config.toml
n_layer = 12
d_model = 512
n_head = 4
n_kv_head = 4
head_dim = 64
d_mlp = 2048
vocab_size = 8192
activation = "squared_relu"
norm = "rmsnorm"
norm_place = "pre"
norm_eps = 1e-06
positions = "rope"
rope_base = 10000.0
rope_fraction = 0.25
qk_norm = true
attn_scale = 0.146
bias = "none"
tie_embeddings = false
parallel_block = false
extras = ["capped logits"]
init = "normal"
init_std_qkv = 0.0303
init_std_o = 0.00874
init_std_up = 0.0303
init_std_down = 0.00309
optimizer = "adamw"
lr = 0.000979
beta1 = 0.95
beta2 = 0.98
weight_decay = 0.4
lr_head = 0.00597
warmup_steps = 560
schedule = "cos"
final_lr_fraction = 0.1
batch_tokens = 131072
seq_len = 2048
doc_mask = true
train_tokens = 900600000
steps = 6872
dataset = "wikipedia_en"
MLP neurons of a small language model. Each row is named by its layer, matrix (up: input weights) and neuron, and shows model dimensions 176-303. Each number is 128 + 24 x the weight over its row's rms, rounded and kept within 0 to 255.
Before each neuron's rows, "fires on" lists the tokens most often at its 100 highest values on Wikipedia text that the model never trained on. A number after a token or word is its count.

fires on: "-" 91, "–" 9
L3.up1158 [155 109 136  95 150 178 157 158 144 128 196 140  85 120  85 109 133 138 131 143 159 168 116 169 143  95 120 178 163 131 153  59 117 132 148  95 133 120 122 111 167 118 130 124 153 161 103  96 125 111 146 106 128 127 134 120 161 143 152  92 104 161 144 116 118 114  91  95 106 112 132 106 129 129 124 125  93 106 138 148 110 156 122 144 144  84 130 101 104 105 155 117 130  90  86 153 131 120  96 114 144 134 138 127 107 113 137 164 157 108 169 151 127 174  96 170 156 146 169 104  94 121 142 157 161 119 116 117]

fires on: "on" 41, "ta" 7, "ion" 7, "ora" 6, "ric" 5, "ons" 5
L3.up275 [137  91 164 115 107 132 134 161 104 131 105 165 164 118  98 137 149 119 112 117 149 116 129 135 147 113 139 172 148 103 159 119 138 128 136  96 123 105 133 125 145  83 151 132 158 119  91 104 130 118 116  99 163 158 148 157 135 115 117 131 133 118 188 141 114 113 153 144 168 157 165 137 146 118 104 132 143 122 180 128 123 169 143  99  92  69 145  96 110 129  79 119 126 131 115 100 173 127 117 150 138  89 134 120 149  99 175 140 142 114 125 151 120 118 156 158  96 101 110 148 141 110 112 153 145  84  96 125]

fires on: " in" 62, "In" 15, " In" 14, "\n\n" 4
L9.up65 [122 101 125 123 127  89  98 110 144 153 154 106 102 147  89 145 123 119 126 120 137 147 172 136 138 124 124 177 132 130 178 119 155 124 138  52  93 161 110 153 136 117 102 133 127 128  88 132  87 142 127 151 182  93 127 120 103 123 131 144 127 152  83 132 150 125 157 131 132 167 132  95 148 136 143 125 136 141 151 110 130 135  95 148  96 135 143  60 172 103 107  87 123 117  96 112 150  90 100 171 137 129  51 152 134  85 160 149 136 155 116 112 131 153 126 123 128 146 140 120  54 124  96 159 115  89 112 146]

fires on: "z" 13, "ta" 13, "on" 8, "sa" 7, "om" 6, "um" 5
L3.up167 [158  86 143 142 157 106 126 148  94 125 144 115  97 118 125 140 146 135 109 168 153 122 147 132 137 117 173 145 170  68 159 118 103 139 148  92 100 157 124 159 177 138 135 141 123 119 160 122 105 130  72 107 175 153  89 155  98 148 124 124 118 142 135 156 121 141 130 157 112 110 137  88  79 130 171 138  83 104 123 144 112 142 120 156 133  78 113 112 116  86  86 112 160 150 127 120 162 131 127 139 180 108 126  99 109  78 182 142 136 135 164 166 118 102 124 189 101 134  95 138  95  91  82 145 107 120 104 141]

fires on: "d" 33, "r" 24, "ive" 7, "." 6, "e" 5
L3.up197 [147 132 214 134 156 136 143 179 117  82 164 145 128  73 100 109 132 103  71 140 126 136 110 137 139 109 131 138 127 108 147 142 208 123 143 165 113  92 117 132 116  91 116 145 104 118 145 127  94 113 121 148 123 184 130 131 147 157 135 117 136 139  98 157 134 131 126 158 134 135 137  88 100  93 140 161 116 114 137 105  99 147 141 166  98 113 116  93 107  91 123 146 158 131  68 149 134 113 103  84 143 159 137 114 169 119 150 122 115 170 134 124 117 154 105 126 158 114 120  97 127 112 110 145 130 154 120 155]

fires on: " |" 100
L9.up1598 [139 146 115 147 131 109 124 114 122  45 111 130 162 145 139 128  95 148 101 120 165 150 149 141 129 103 122 140 129  90 176 132  96 158 149 158 123  86 142 149 140  96 107 109 127 142 148 109 159 172 138 161 126 104 125 160 108 119  99 132 104 145  93 104 130  78 117 110 152 165 144 162 127 117 121 166 143 122 155 130 124 103 130 122 151 135  96  80 156 136 144 134 150 137 134 130 126 138 143 135 128 102 149 161 169 111 107 145 152 117 134 129 105 180  81 145 172 136 126 127 145  82 122 109 122  77 116 140]

fires on: "." 41, "/" 9, "W" 9, "w" 8, "ace" 5, "we" 5
L3.up1022 [114 121 141 117 157 129 158 162 135 107 137 124 161 102 152 127 117 127 107 145 133 137 138 184 153 117 161 195 136 111 164  82 157 182 110 145 108 115 133 136 155 142  91 103  87 155 124 132 111 127 120 173 139 122 158 137 144 137  99  96 115 133 134 121 158 115 102 123 141  89 107 101 134 145 127 135 140 129 148 179 151 166  92 122 115 136 148 110 141 100 126 126 122  92 103 135 149 134 113 117 161 139 140 120 102 121 121 120 119 159 126 163 118 129  63 120 151 151 158 120 123 130 122 172  96 127 132 136]

fires on: "-" 72, " three" 8, " two" 5
L3.up1724 [132 122 178 121 122 127 162 122 112 137 137 123 125  86 148 113  74 145 142 127 123 144 120 115 144 106 153 156 118 119 132  84 105 108 133 100 127 131 103 136  76 125 123 155 129 121 104 158 110 144 126 170 135  87 115 109 157 171 127 127 155 161 124 133 118  95 131 113  84 146 144 195 168 121 177 127 123 110 127 144 131 133 141 126 174 119  96  88 101 145  92 120 177 128  86 121 108 127  82 146 130  98 143 128 132 135 122 180 130 115 106 138 106 119  97 124 108 134 131 151 119 118  95 160 135 149 122 111]

fires on: "." 93, "/" 4
L3.up364 [123 129 151 108  82 127 161 143 104 131 113  97 144 114 129  97 116 168 138 119 141 106 137 128 160 114 153 131 115 138 170 103 136 153 165 179 133 121 122 117 134 113 138 149 122 186 136 135  95 182 126 148 137 169 120 134 170 127  96 134 126 136 109 117 138  82 138 123 140 104 146 134 112 131 175 168 125 132 100 120 147 158 121 124  97 131 186 103 118 121 124 127 125 103  72 125 130 139 145 131 187  86 121 106 110 133 130 144 133 113 112 139 120 132 106 111 149 138 164 126 129 119  67 133 120 149 101 122]

fires on: "," 59, " in" 10, " of" 9
L9.up1352 [146 135 191 148 156 102  99 129  98 145  82 111 121 131 126  72 130 124 126 125 132 170 175 119 179 130 144 137 130 147  89 127  81 125 127  88 115 143 119 138  85 124 103 106 174 131 111 157 117 188  96 178 178 152 149 132 100 173 119 101 141 174 170 128 135 100 105 146  88 144 127  95 130 136 175 128 102 113 103 118 123 126 141  91 166 149 151 153 150  92 156 145 141 109 119 155 143 155 118 115 146 147 139 175 170  87 138  98 149  87 124 126 125 112 147 132 107 135 115 140 119 115 136 125  84  95 151 168]

fires on: "|" 100
L3.up1620 [119 151 101 126 154 142 136 113  89 106 118 133 150 102  63 119 134 139 142 113 153 131 158 161 182 147 148 195  94 111 122 171 116 137  69 156 123 150 123 108 134 121 108 126  80 119  73 155 111 118 112  93 124 101  77 137 140 137  83 123 128 143  98 115 116 131 103 176  97 164 130 175  74 128 127 162 124 143 128 111 141 160 105 136  93 121 125 130 120  96 146 108  91 109 130 142 132 154  93 135 127 135 114  86 168 105 113 132 127  88 154 131 128 133 139 151 115 109  94 114 113 134 108  93 147 108 111 156]

fires on: " su" 18, " qu" 11, "_" 8, " Su" 7, " Act" 6
L9.up891 [ 98  97 149 141 129  84 162 177 154 135 119 107 112 140  96 123 140 136 136 123 136 154 179 167 126 145 145 125 151 102 147 138 153 142 134 117 127  69 116 128 139 149 152 144 106 146 116 100 177 145 126 144 108 107 139 131 129 101 111 127 118 161  92 136 122 164 102 148  96 146  80 126 121 114 125 124  90 138 150 143 127 168 138 172  99 132 140 156 132 127 107 121 106 108 172 102 109 116 130 144 128 115 101  95 145 151 140 150 125 120 134 139 145 122 123 153 145  76 114 133 121 158 133  97 109 150 107 155]

fires on: " in" 55, " of" 22, "E" 4
L9.up324 [149 188 162 123  95 103 168 155 143 133 126 135 109 117 138 131 113  87 145 134 156 130 136 174 161 125 115 141 113 126 146 112 108  96 124  88 120 114 118 137  99 126 124 141 116 145 174 122 147 156  99 138 193  96 124 100 114 127 117 122 151 179 142 101  97 117 166 130 147 111  98 130 119 118 129 132 135 124  97 128 108 114 109 155 112 109 130 106  99 181 135 129 177  93  85  95 155 157 135 102 101 132 161 104 103 106 133 148  98 122  78  99 125 119 109 117 119 145 122 147 104 110 134 113 111 142 136 162]

fires on: "-" 59, "–" 7, " and" 5, "/" 4
L3.up1609 [148 159 109 133 167 142 137 140 156 150 122 136 125 107 144 100 129  84 138 126 141 207 111 158 155 162 107 123 134  92 142 103 158 145 116 106  57 164 101 101 114 154 154  74  91 148 117 141 120 128 123 118 113 111 148 124 132 192 113 123 125 166 155 139 121  81 110 164 125 112 100  97 165 159 123 179 116 105 158 110 137 152 129 164 109 125 181 157 147 122 147  91 151  89  88 180 120 137 111 133 165 145 121 164 101 148 109 117 138 118 171 136 131 141 101 173 140 144 151 147 121 148 124 137 108 126  98 192]

fires on: "-" 20, " States" 19, " out" 12, "–" 11, " Soviet" 4
L9.up138 [204 147 152 137 149 150 153 156 140 141 158 148 101 111 125 116 126 130 135 126 138 136 159 112 145 127 137 141 117  88 114 141 111 205 102 112  95 147 164 116 134  84 130 126 131 133  98 126 164 140 112 110 135  76  61 148 146 168 146 111 144 156 149 110 151 119 145 153 104 160 147  96 145 159 155 149 152  78 138 115 136 136 127 134 136 125  91  70  97 150 136 134 121 142 118 140 116 113 108 165 130 146 107  74 134 134 154 124 137 116 118 142 144 150 113 122  98 142 135 145 133 101  97 144 124 145 124 129]

fires on: "\n" 85, "|" 14
L3.up360 [139 142 134 135  97 114 131 130 124 143 160 111 156 125 135 125 136 135  83  97 143 132 174 167 144 152 145 159 115  78 146 143 153 147 127 155 138 129 107 116 139 133 148 126 126 114  94 137 126 119 111 103 136 115 127 128 101 154 112 119 123 154 112 158 132 121 149 120 180 165 132  97 118  94 117 127 108 132 145  84 126 128  96 143 111 137 133 111 149  84 136 104 116  58 151 169 135 139 152 155 138 106 115 130 171  98 116 121 130 169 178 105 128 128 144 106 176 124 129 130  91 121 115 132 132 152 129 121]

fires on: " in" 50, " on" 19
L9.up1183 [147 126 168 141 111 102 129 155 134 147 151 103 162 162 127 111 178  81  94 140 120 147 185 116 149 118 159 155  92 121 129 128 141 112 158  83 141 134  97 100 122 113 104  76 199 145 147 121 117 150  97 151 194 131 140 112 124 157 130  98 158 145 142 147 143 105  92 129 162 138 129 137 132 140 118 128 134 111 161 141 138  95  95 130 165 143 138  87 168 134 133 117 152 112 101 149 104 139 109 154  84 171 134 104  82 132 136 175 124 178 132 111  95 134  78 137 136 103 151 119  91 153 121  94  95 126 144 201]

fires on: " |" 59, "  " 8, "IS" 4
L3.up94 [132 148 101 139 114 112 134 137 120 124  86  99 159 133 104 133 103 156 116 105 106 165 157 147 151 140 137 178 105 107 124 135  88 130  90 108  96 100 119 136 163 116 115 165 152 196 137 112 138 165 123  92 164 137  94 121  68 146  96 101 107 156 113 128 134  91  90 147 150 180  98 139 150 114 138 123 124 118 106 128 163 141 127 123 166 132 117 103 147 114  97 117 119 112 147 120 123 155 123 109 120 120  79 161 145 115 118 144 129 111 150 142 105 129 105 147 122 135 135 122  94 112 122 113  67 104 107 107]

fires on: " of" 58, "=" 14, " Website" 10, " as" 4
L3.up423 [125 118 164 146 120 118 133 192 126 120 153  96 156  95 114 107 160 143 131 171 159 125 125 133 127 122 180 122 124 146 108  95 157  95 124 125 141 138  99 135 164 113 117 123 127 147 133 100 106 119 150 128 120 104 118 123 131 135  92 130 131 143 160 116 105 119 132 125 111 110 159 133 137 129 116 117 133 132 126 115 117 132 110 122 143 119 171 120  89 112 114 146 131 126 128 112 147 126 165 127 126 123 106 111 104  80  71 162 127 137 123 133 127 128 110 112 116 118  84 131 123 134 123 178 133 121 112 188]

fires on: ":" 28, " of" 23, "," 12, " in" 7, "=" 6
L9.up1712 [135 140 130 158 106 110 145 118 140 105 117 137 104 106 126 101 166 151 118 126 154 139 147 136 116 102 138 145 121  98 170 110 169  97 141 143 103 126  99 151 138 144 125  96 165 155 160 126 126 166 124 141 164 128 128 144 144 146 124 131 160 182 155 155 100 114 116 130 151 113 145 102 149 107 158 160 132 160 120 185 161 131 120 102 142  80 152 141  97  87 111 146 125 118 164  83 142  98 156 116 153  88 143  82 128 114  61 140 148 130 122 134 141 113 104 142 149 162 145 137 109 111 120 118 158 118 106 104]

fires on: "." 21, "–" 16, "g" 6, "d" 5, "95" 4, " (" 4
L3.up425 [102 111 121 133 106  96 148 169 114  93 161 133 137  65 107 148 157 142 109  97 117 115 133 149 148 101 144 131 179 153 144 129 154 141 138 137 115 112  84 159 117 135 117 123 160 138 121 110  82 129 155 103 115 132 125 122 158 108 132 162 100 155 139 114 128 102 164 169 137 125 149 109 108 135 118 117 126 110 139 132 120 155 137 141  56 121 114 126 131 127 148 140 119 106  97 144 122 128 120 129 136 170 171 134 146 142 105 140 177 141 121 144  98  98 142 114  94 111 144 111 145 125 108 164 143 126 111 168]

fires on: " on" 43, "On" 24, " On" 14, " June" 4
L9.up1623 [142  89  90 133 126 102 109 144 142 136 111 140 127 161 127 118 165  91 102 109 137 148 127 119 179 138 125 148  97  92 101 107 145 127 119  97 140 135 103  93 128  95 104  73 144 162 101 111 143 128 146 155 174 128 160 126 112 164  81 144 126 177 122 119 132 109 154 117 174 109 153 143 150 160 174 137 138 136 149 149 126 130  95 119 121 120 103 105 118 151  64 130 166 134 107 155 118 137 140 116 148 133  93 113 124 141 108 152 130 141 144 106 125 124 150 138 154 172 152 117 130 170 139 124 120  98 106 154]